MLP neurons of a small language model. Each row is named by its layer, matrix (gate and up: input weights; down: output weights) and neuron, and shows model dimensions 0-95. Each number is 128 + 24 x the weight over its row's rms, rounded and kept within 0 to 255. Numbers have three digits each. A neuron's up and down rows have the sign that makes its largest values positive.
A block is one neuron, or neurons of one layer that tend to fire together. Before each block is what it responds to, as a language model described it from the Wikipedia text at the highest values.

Biographical predicate verbs. Copular or main verbs right after a person's name or pronoun in biographies, mostly was, is, as, became, as in "Rice was", "He served as".
L6.gate83:115132131129148155115132132131161131139126140128099086106121138106190119123162148114103190106122143109200096129110077098108139137144121130099132184037162160125142144153109192141142165114120112154152107152132127126131127118133144124111126181131097101116105117105152098101145108141161131113
L6.up83:128143131174123086125126126157125173138154136186177127165102151135128110121121087154124163139121154111152120093115086138138166141121120074156130175128110146141134133148126117121110123126130128119121143130130163126137136156157085122131159114086121100112143132105126096139145144136085158106
L6.down83:151143164131151121139143104110168105141133140075149082172147098112149124117126129125138123098149089126113131158132108167147150145111114077159142168075137139122146145171144132135157100111101125113126147155130136089118073139101106133140143115086137130115138109142139143140112120110160117137
L6.gate410:119157173083149103143116129155151114134120125152117088110120123173142104178158140126106171121150118148159151158111141155138163162095133110170104099129154090132137115101097078101129174127119157147069107124141146135119169116109120147140132107162133098135088127114091138100133130111122104142
L6.up410:145081122124117158181128133131137158121142140122090128128121150145130145151130158166106121158122119101130093101105108132182121123125166102146104128124116153127077094166093128127132095158128158146108118107134130103148124154170120189129179165134112140109154112135099145147146188105158153167
L6.down410:120145097123143121144120121121082107163116140131157060134131135114091164156122136112119154143124132090136125139124123104124152141165166126136156104155139176166128139094158162145117105162133123167101082111171125121111078111107153087134098133133107146136127109132116139139134160097121123142
L6.gate712:141114137123143119115105153152131115107099131141067079116105145088179081107153111128125130119109203108152112149118118167138122147089084087158137140088131142110132170129096095167148122128126185164133134114149108130123095122167149139131118111162108135077179112120125132123196157160134112119
L6.up712:151116100148142127120106134085133168138111111122130100110128149128127093167082119149121121131114129158179151116144117112142122103083130139132130143102103147120073120149151083144155115130122115145162071125124115134147071108126134151136141176083119125113092115116126132168120121119140103175
L6.down712:135090152131133126128094145149120149142160146150115156089165126109113133108130158087116146157087144126091125122143155135139131094076122113141106116098107161111135116130125111160110155157147125151120150094149071127136131161111131095110111128162104142116096130113121115125153128141094114197
L6.gate870:101126138129154157130132156108165095153156131161148090111109133116160150117161138109127152101101106126112107159114097171136157153110105075157158143162124148116141142118092082139114116133136147142156114089160167133142130132166116140127169126165091126120158134104147124154184146135136103133
L6.up870:142097120150110138122085154135135126134158111146109113165131129179136064148122145120157139119157157151148122107135159143135127103121135135140108134125153112127114117117120138091129146162138112113112146168118121139136116138108162126096072153076151137141097110144113120129131142105148126115
L6.down870:114142126128163150148144114155120145148116188169125074112160125095124149123164105131115129076124112146124134135106074126131109159154088119131118137110129152121142112124119106183089135148120135156199113111168136126153141139121096132159157170162089102145167094125153149142154150146107102140

Table pipes and fragments. Mostly the pipe opening a new row in music chart tables, plus loosely related word-initial fragments (Ch, ro, ep) and prepositions (in, into).
L6.gate30:111122150134118091116139136070153104111134149125134155081120139123156094123104163099122133118136098126158150155109167133156155127164108184112115107109148095132145169136139165103117157153123125070141179112140109152154132147139159152087118137150120110140116111114077141091095127139145121134
L6.up30:142147096109063139151118128123135162142053142181113154130137131139117117163147150168144102129137107090136155115135122142111125167093153154145135168126144116149141102103118125143132066101121146138161121118173127140124126124156093112155127142126133144122103143139151135111158107126123144141
L6.down30:155146113125158166128163194142123155139120137109150100103106143123080093134113155120140144129138121152132121123159158109162148136178127170121082160155146157104124130111136122105130129137072144140135131133142117158198102128160143145149120121145123144114157105129124118107156115112105085127
L6.gate258:100146107088086086123127142123143131144141120116109133117160095164110106158143087114106155123146108161122114096138139131137182134127150197113154111152113161117156102128151165134126115124101121109132115144145134147132131155138148139147153150121156106124124098166096139086113140137140148169
L6.up258:184098093124124179131142137132142147128126155149164101075138100120143085164169117134122173113114127163107104113108145142126117108168155143175130160111143111129099125117094125162127167154118156117088151117129111099167073089130123146134121096113157143156153155157156136121166126149123127144
L6.down258:117132125119160135149151151106162110121099126141141114084136189146124123145167139109135109102162116153089152175146135110145145162102095168064137154114123158142137154167129139115143119079131109107100111161119126093113156150127105106104087137153114158144138082137136153151105121117114128178
L6.gate430:145139119157122120103141144155128099127108123091164138103147154058149125117143125132082111090125127140126140156147111130157153138127126136127144099079129122076102138089126113180146150140141133116126128115131097126158138090142136158124067153114120100101113117143152111135108095136146174128
L6.up430:106117136121133114170133117136124121127127122133159095138165150131156118120143146133076135094138129105124111112145089106146134161140142131136107102094148164084096100107145158109119130112104109092095132123180151103108118163159095110127117113132117102157134143102139130200136155123095111178
L6.down430:090097117112122146141096138084121128121123148109150120117092099110157113100115113125116150164159169118157070112153121110111112121097134124143159187150128140168105145123121094142117139148133123121145161124179107132146102140154138124118137109124097135106099123088138143149136083129138165085
L6.gate640:142155141117109119137116152076169101092115117143131101127198157161104134139095139112084114166146137112168149124115100142162110109105153191149144107135154116128100129102164110110120121136142167147120122120128116139124125171129181116118109124102147123153138110131121149097082123104139122134
L6.up640:169137124094149091135171152224118106132150135155147104125106108083096157120132160084146114155141144129072077136145123101118130107094123104094087138156115151117143109148089115157119163135155109112175132131135193123103150128120112123151161086160111159131131154115121094158140148155137140162
L6.down640:137093140100158100143141133133179098102110104132147122112119120126105158123145097142174084133079136114093127156116147171077164162107164118107129122117162139159152171150159114148127109155125139127138136134146117135153157095105141104133158119101109137127121150178143122130126133124137149080

Adverbs and auxiliaries in verb phrases. Adverb endings and auxiliary or linking words inside a verb phrase, e.g. -ly of usually/initially, be, been, also, not, then.
L2.gate135:113125149137134123137143173151161112150122107166135143140146153137129116129157113129094138144152108145133081145103149151112114139146145155141158128104128162132103174089133146110141148160140160141166150112144145095107133129162130127097113122147118107093117161148057118129120139127156127144
L2.up135:155119125164134165113131116102116120188084122128156131132153117084114088101173103097151114100150122113120155106093097135133148128124108083159112098128115116112115048154126137102140134104101063141163108122145103135172126124144112125126122123140106117133121082123100174119158165113129153115
L2.down135:151115144116148103160149127116165139140120130106122103120158119111122094189141146091106142134146132161129099140126116156132132142109173137140118145148127136205125109150139158131129108139151103123139168127126123154145104184122156103121127136123133181131133154158125105109143183188094107140

Surname-completing tokens. Final word-piece of a person's surname, such as Armstr-ong, Bull-ock, Yamam-oto, in credits, results tables and prose; sometimes the comma, to or then right after a name.
L5.gate60:174099132144093200174167123060135138108116128153124137129135116092121099176144140123159160105118111162150131119140108110116140195094157112112140119089116089128124129119116104184126125118135168180122144045196079135170127126152124132105119128150091112127128138175136134107140155107141116121
L5.up60:150080148106104147115152131118128137148120122161143119159093125134115129124156121115193092123097138114126132128121116120130103109105150108136147097125108138096129150174093113104127118142102164174133143060192112158129140143147152166110145074123096150097118137095163157113169135106113116120
L5.down60:159124095102121148153116125135116173164122156122164117098119144118115166146096113133159080109092106098127114113097152161104158147137153089147109146108104104171188134140123125111154131121152147170132162119145128159136103180116094137156176101129128178111155113131165118152149154078137125113
L5.gate421:113102188193153133106170167157191090128142151137115135112147057121135081148162135118125187104131153134124133140153150103109157134138134189123087137123131134101085127116125123124128132108146121131116122092123171159152161116182142126138114154115123126115108172140103150137159111068134095120
L5.up421:136114179170180154092110146146157091126058085121150109121120137075127114100142101103122105144091151091135125101174108110150113125123162095167122130154168127141124103134121136152100154114146109121158128118101114099098150084137142120127085105124163118115131152125141095127124182181131094134
L5.down421:082124101110111100139131110139113112093093158121117141158136127103109122097100111133172148097126101102140135129125131139094133114138113123141145139092111144131104090140153089138098136119093141125113115097139108104160123135114116144155171133176134173157145110189121143162108096147140143139
L5.gate870:108120106184150171130156168108172132142151126193128107121107117121131122127157075118107134115110119135121171135183159133131118134104138127122132119114130110122108161136116135141133119095099149131149114117159152091142136112167137104122130135115117141072110171150136097125121144114123147100
L5.up870:129136132105143150192105162128150145172134149154141139116113060126115131131124120089141101090131123124111174148121174148151108129113124121139199117134152150140088124136128100144160099162122162128170110129130104126120138196106159117123134116109107166129146121120169111170149175123138140142
L5.down870:148127116133123143174097121110135149142199113111155131106119128124129123131123165102160136058145119117139137089073099137168092198157118110110130107073155134128133092121131114103132116183143117132135157146080134137118100142136139172123138130128110085097191125146141145131131123137175133100
L5.gate923:133098158119127187127131201112195151117121120143083126115099133152147143111190114139126169131100189132118145154143132138062129146128130126109106102153135136171114178105084139115110122119140091143160119094146145121100109141125147129140140123132116118082131151113146087111176131121152075147
L5.up923:136111140162128156121169143091143128158135089162128144137094097150139148080148143109161111127131164143133109157126134115096100141148139097128081157143128112139128093146126111143147143169151089123135105153167138150173122113138135146112093128054096150123103128125149096151141148108152148101
L5.down923:146141139099124130129116123128112134138149168172173128095130134084101128145145123095155169093133112113108138102106127120099109132157116089133131120125160144162084114127128122141109119155143104135136131107111124131182128123130087117162138111146123097136142169155143103193102131138081132105

Article-opening copula. The verb is or was right after an article's subject name, often with birth dates, as in "(born 2001) is a Colombian footballer"; weaker on mid-word pieces of names.
L2.gate533:120119129152123147118125130090145141129125122130125172115093127118131093115088113129139138120112136100121134142114101111125127153156104138137118122120169123133140145132121167121098141145120121111084130138160141110125170107156120151091163108131151114114112141187138137112154141126099078095
L2.up533:084087103105160154155129141165136138092081137076126107096143151085123131105145099088123118091099148129133155124069122140156136127117134125135159138120144125132158163103150130191127143101127097120124135130101127146109085132141100127147132166136171095155112097151130107142124135128094143155
L2.down533:139090156154142125151130157122139167141141128111198117100103109119125127127138120119112135136044113116120148140114121128127156163114128099128124126134133147158139146118095153187175141113128112224132127114119122145164105121135124096141158137146114122132141086154147140102088183150144144110

Music chart tables. Tokens inside music chart sections and tables, such as closing parentheses in chart names like (Billboard), pipe separators, and Ch-art; weaker on other wiki table cells.
L5.gate362:105084167146148114132134113093140071106145161125150160154092140149160087153127136111100162092090156154137141138148125116120160123136096170132069132109151153152127114128141152146127124069117136142116154127100106133162150071190136122127133155133124117117091181129104154135154157112138129149
L5.up362:082122149140100129100139121107110117110132149154102126148124180151100134138116109142110124120104127085177160160102129080138136139158149132112126080149129131124103135201104105136138136116163093146124120123105127145108125152124103139138104129153140102138162149145133077141169112124174075130
L5.down362:132133171116118177107155116057146094146117100126136144077119160144119130143106134126083124139113153125132071161110119144131118134144119133103140123111128175090139102142114111106084151129135133157172103161135110154143132128161081114151128124133127109137096150132161120156138128108124090128
L5.gate488:101136135148117141119138116109125117136140104151129100140169139145119123135131080124102106147159161098159140111146119145112156121138054130121147130120113148107125111113143116159109130126160128134109140141116164111131114125150099142155160125119121123112122162154145134141125097141143134118
L5.up488:097096120109124117111140147162118126107151125161092087141137124146128112112184108112108108167156129122155084129123140159154100141125136152074097101109120112105109154153132124130150142150158130083128141153104141150150189148091082109140088111106118105106140155107110075202129134163144126162
L5.down488:087144174095167145111156142138122115061122122144096105112078117089131156109137124154115108137094118152089114111153129134109138152109153107138158146142114149130096123126138115100129137115093145118114126099112097123111131130104078139154137172108130115114121135117138134145128129119134086140
L5.gate530:123115094141095121149143141107132118116130113140119143162129135089128144166126134146172112176124127108107174130177136122131147141104146129115131137137070124130110142115158137117105181128102106121161158145152147152095142099140079137092115127154158137121114125115097158150107135124123102120
L5.up530:124128137088078106079139107147115114156110099153140142164189168126119160123124132152138130130163151143149152102139108158134143154122140153134105134130091125150113097129123095139152135119144102135125143134137161160137150156093120143161142162134139130131121141188106128128175148148146123180
L5.down530:094142136127157173173174135093116132126094111110149131113165125100154127112123133149161149142117124148126076200109104124183119141122092165127113065168169132099133115147105123115093116120137140124131167108126131127136139164111121145143139108129132148109085097150129137143090133135122168183
L5.gate874:138118131114149123119156105121148127127116117156129148141156134143143150154164122117117140117114140141147158124136210180150149138107155181103148170111123125128154128139134152112130165140055113153138109150108119126157147126144147081086135121141124095122117142107134155150179164083186112104
L5.up874:130083107140107135101090126130107145156142109169128098153113131181114104096114108071131075107177110136135122125152129135124158166125110143084132071125150156122142098135141115141104111089171126144123145119156128126092124112090127144150103118123158104146113129196151159113118154112115107127
L5.down874:110120116063158128151139146185140120143179079183166119088112105120143106158137110187139137139110082164094141092138124141183117111135111138097124138140151113099140144179143135101155127116134133092104130136152108162161122107140144143135154128137119118109124144123141123187107166151122088113